Weights of a small GPT-style language model, trained from scratch on English Wikipedia.
Architecture: LayerNorm before each block, rotary positions, biases on query, key and value, tied embeddings.
MLP neurons of a small language model. Each row is named by its layer, matrix (gate and up: input weights) and neuron, and shows model dimensions 208-271. Each number is 200 + 40 x the weight over its row's rms, rounded and kept within 0 to 999. A neuron's up and down rows have the sign that makes its largest values positive.
After each neuron's rows, "fires on" lists the tokens most often at its 100 highest values on Wikipedia text that the model never trained on.

L4.gate23,204,206,210,181,283,152,111,216,147,188,273,149,237,228,215,199,250,183,275,196,213,211,188,195,195,199,278,172,256,230,200,206,233,142,171,217,166,229,169,290,255,173,195,191,218,217,189,128,165,239,166,198,256,203,182,167,221,193,238,228,233,140,235,203
L4.up23,177,165,134,166,193,172,195,271,198,208,153,231,224,220,136,154,132,258,222,207,228,192,254,239,184,192,180,198,134,204,184,189,170,256,213,103,294,215,129,123,241,144,169,181,235,175,130,146,207,215,172,160,155,228,179,240,142,198,212,197,187,198,86,152
fires on: ",", " Dead"

L4.gate1913,178,306,180,210,172,187,252,264,180,192,168,231,183,159,191,169,210,301,179,251,198,207,204,103,191,141,157,197,238,129,131,134,155,162,206,89,145,204,190,236,158,243,257,194,182,219,188,167,208,203,202,178,252,250,187,184,173,201,223,160,182,160,235,264
L4.up1913,215,202,177,164,196,218,131,188,204,295,161,226,190,150,207,202,226,212,212,266,185,139,249,228,119,172,173,268,184,158,196,225,189,201,242,222,216,239,219,203,202,254,163,254,175,274,188,200,217,254,173,153,197,200,178,190,243,161,235,200,237,154,226,256
fires on: " K", ",", "K"

L4.gate2055,163,117,314,260,202,167,191,159,200,141,121,146,203,206,225,148,137,146,225,202,209,185,194,191,165,203,201,236,198,201,207,261,158,209,235,216,210,170,194,213,275,217,172,176,254,189,268,144,183,255,188,239,218,153,210,163,210,290,185,236,206,237,175,178
L4.up2055,162,135,151,240,178,234,187,131,227,195,145,197,224,195,226,199,234,215,101,204,212,185,158,165,260,192,224,296,229,178,227,225,181,182,194,122,193,158,248,287,201,252,214,254,166,200,255,178,222,215,147,191,137,189,192,193,222,182,178,197,197,153,236,178
fires on: "\n", "W", "’"

L4.gate1171,191,224,143,127,241,134,241,222,250,210,193,206,129,117,215,175,248,256,234,221,143,232,194,212,215,162,153,174,271,237,198,186,177,211,261,219,175,225,234,212,167,155,175,212,237,198,250,233,229,191,173,204,170,201,186,123,242,155,215,219,153,219,256,214
L4.up1171,247,136,189,108,256,137,269,188,138,227,180,174,231,149,283,186,237,157,260,243,150,226,121,226,147,207,245,226,129,172,209,181,268,143,194,163,176,255,179,126,291,193,208,244,273,228,183,281,148,200,153,239,183,202,202,201,225,169,285,241,201,265,218,126
fires on: ",", " =", " Pud", " out", " up"

L4.gate1078,239,170,174,179,203,211,197,296,236,206,215,210,265,187,192,206,303,189,208,169,169,257,80,137,191,159,196,207,215,203,158,204,245,231,192,187,235,154,245,103,193,270,235,182,202,203,197,200,242,134,220,185,268,213,166,166,213,203,274,191,187,205,230,259
L4.up1078,252,246,209,145,246,179,156,163,152,308,186,231,169,142,191,222,243,194,268,123,161,215,175,148,199,191,212,173,229,210,199,211,117,127,211,271,168,230,194,219,153,187,193,193,188,236,237,196,152,154,201,206,150,220,174,151,220,149,242,139,212,230,207,262
fires on: ",", " (", "-", " –", "—", "\n"

L4.gate439,225,240,243,161,177,169,210,161,209,223,225,256,160,181,214,218,261,229,210,183,221,289,164,186,175,92,182,179,212,255,95,186,179,144,193,232,278,225,275,174,210,216,210,148,249,168,218,139,188,140,182,151,209,192,232,141,180,228,141,184,178,273,234,196
L4.up439,191,197,180,144,144,234,252,187,90,136,202,193,229,192,205,223,269,213,318,181,206,245,200,213,195,211,193,220,171,230,153,202,124,212,264,259,148,202,227,174,185,152,136,244,195,312,139,254,241,165,254,185,210,211,170,228,205,201,226,180,243,239,225,230
fires on: ",", ";", " –"

L4.gate1611,182,195,205,195,146,239,186,235,222,239,235,187,280,235,154,182,194,184,231,266,209,237,164,262,114,102,141,266,224,196,210,156,212,149,185,339,211,119,221,203,240,157,186,182,222,219,211,162,236,181,205,229,174,214,187,125,288,183,135,163,211,147,237,251
L4.up1611,166,266,235,172,174,228,196,235,194,192,200,218,133,212,144,268,137,218,228,244,161,191,348,184,251,267,179,267,204,205,181,202,229,179,171,203,212,236,180,195,210,171,203,206,224,206,258,238,243,172,209,178,212,182,209,157,199,150,177,139,212,208,151,144
fires on: "===", ")", "\n", "}", "'", "\""

L4.gate1588,223,258,270,186,237,200,122,232,192,155,231,200,205,156,295,216,199,182,208,255,154,214,174,182,209,160,206,180,174,250,161,206,179,201,201,230,183,132,137,189,195,214,131,239,232,226,212,178,194,196,154,213,226,231,191,239,256,213,180,120,197,208,240,233
L4.up1588,209,174,205,174,189,182,201,205,193,206,184,204,135,172,239,210,223,207,179,244,237,202,119,234,247,197,237,206,219,182,161,269,180,247,165,159,193,224,226,251,269,241,124,239,215,266,148,247,170,258,166,217,170,163,164,174,228,276,263,170,123,214,190,262
fires on: " W", "W", "N"

L4.gate770,239,179,177,114,189,255,172,243,221,249,179,274,243,205,178,151,192,228,256,194,203,266,179,168,162,208,214,241,225,243,130,215,265,227,177,149,109,191,154,208,175,118,225,128,206,196,147,114,194,203,192,193,197,238,193,166,198,193,190,195,185,146,105,211
L4.up770,240,229,217,202,213,169,104,179,197,238,238,192,201,167,153,149,164,294,202,192,187,170,214,237,201,235,213,189,163,140,228,235,217,206,222,218,211,199,231,200,190,264,186,297,147,200,204,146,250,217,211,199,181,204,192,201,148,249,197,147,182,154,241,200
fires on: " and", " N", ",", " &", " (", " V"

L4.gate277,198,223,202,221,256,183,243,149,190,254,172,164,195,156,191,144,266,209,219,151,187,247,229,266,230,216,247,208,258,207,174,233,224,174,167,194,193,278,224,294,271,223,211,167,216,248,240,171,238,210,184,181,218,229,180,189,232,198,272,143,169,150,230,241
L4.up277,177,271,254,120,207,138,205,285,189,197,214,191,272,162,205,208,290,173,248,244,225,164,150,237,196,137,230,219,181,204,221,212,293,203,183,129,168,226,212,139,220,219,214,241,225,232,196,280,153,264,183,183,283,246,157,213,191,163,216,186,147,201,213,199
fires on: ",", ")"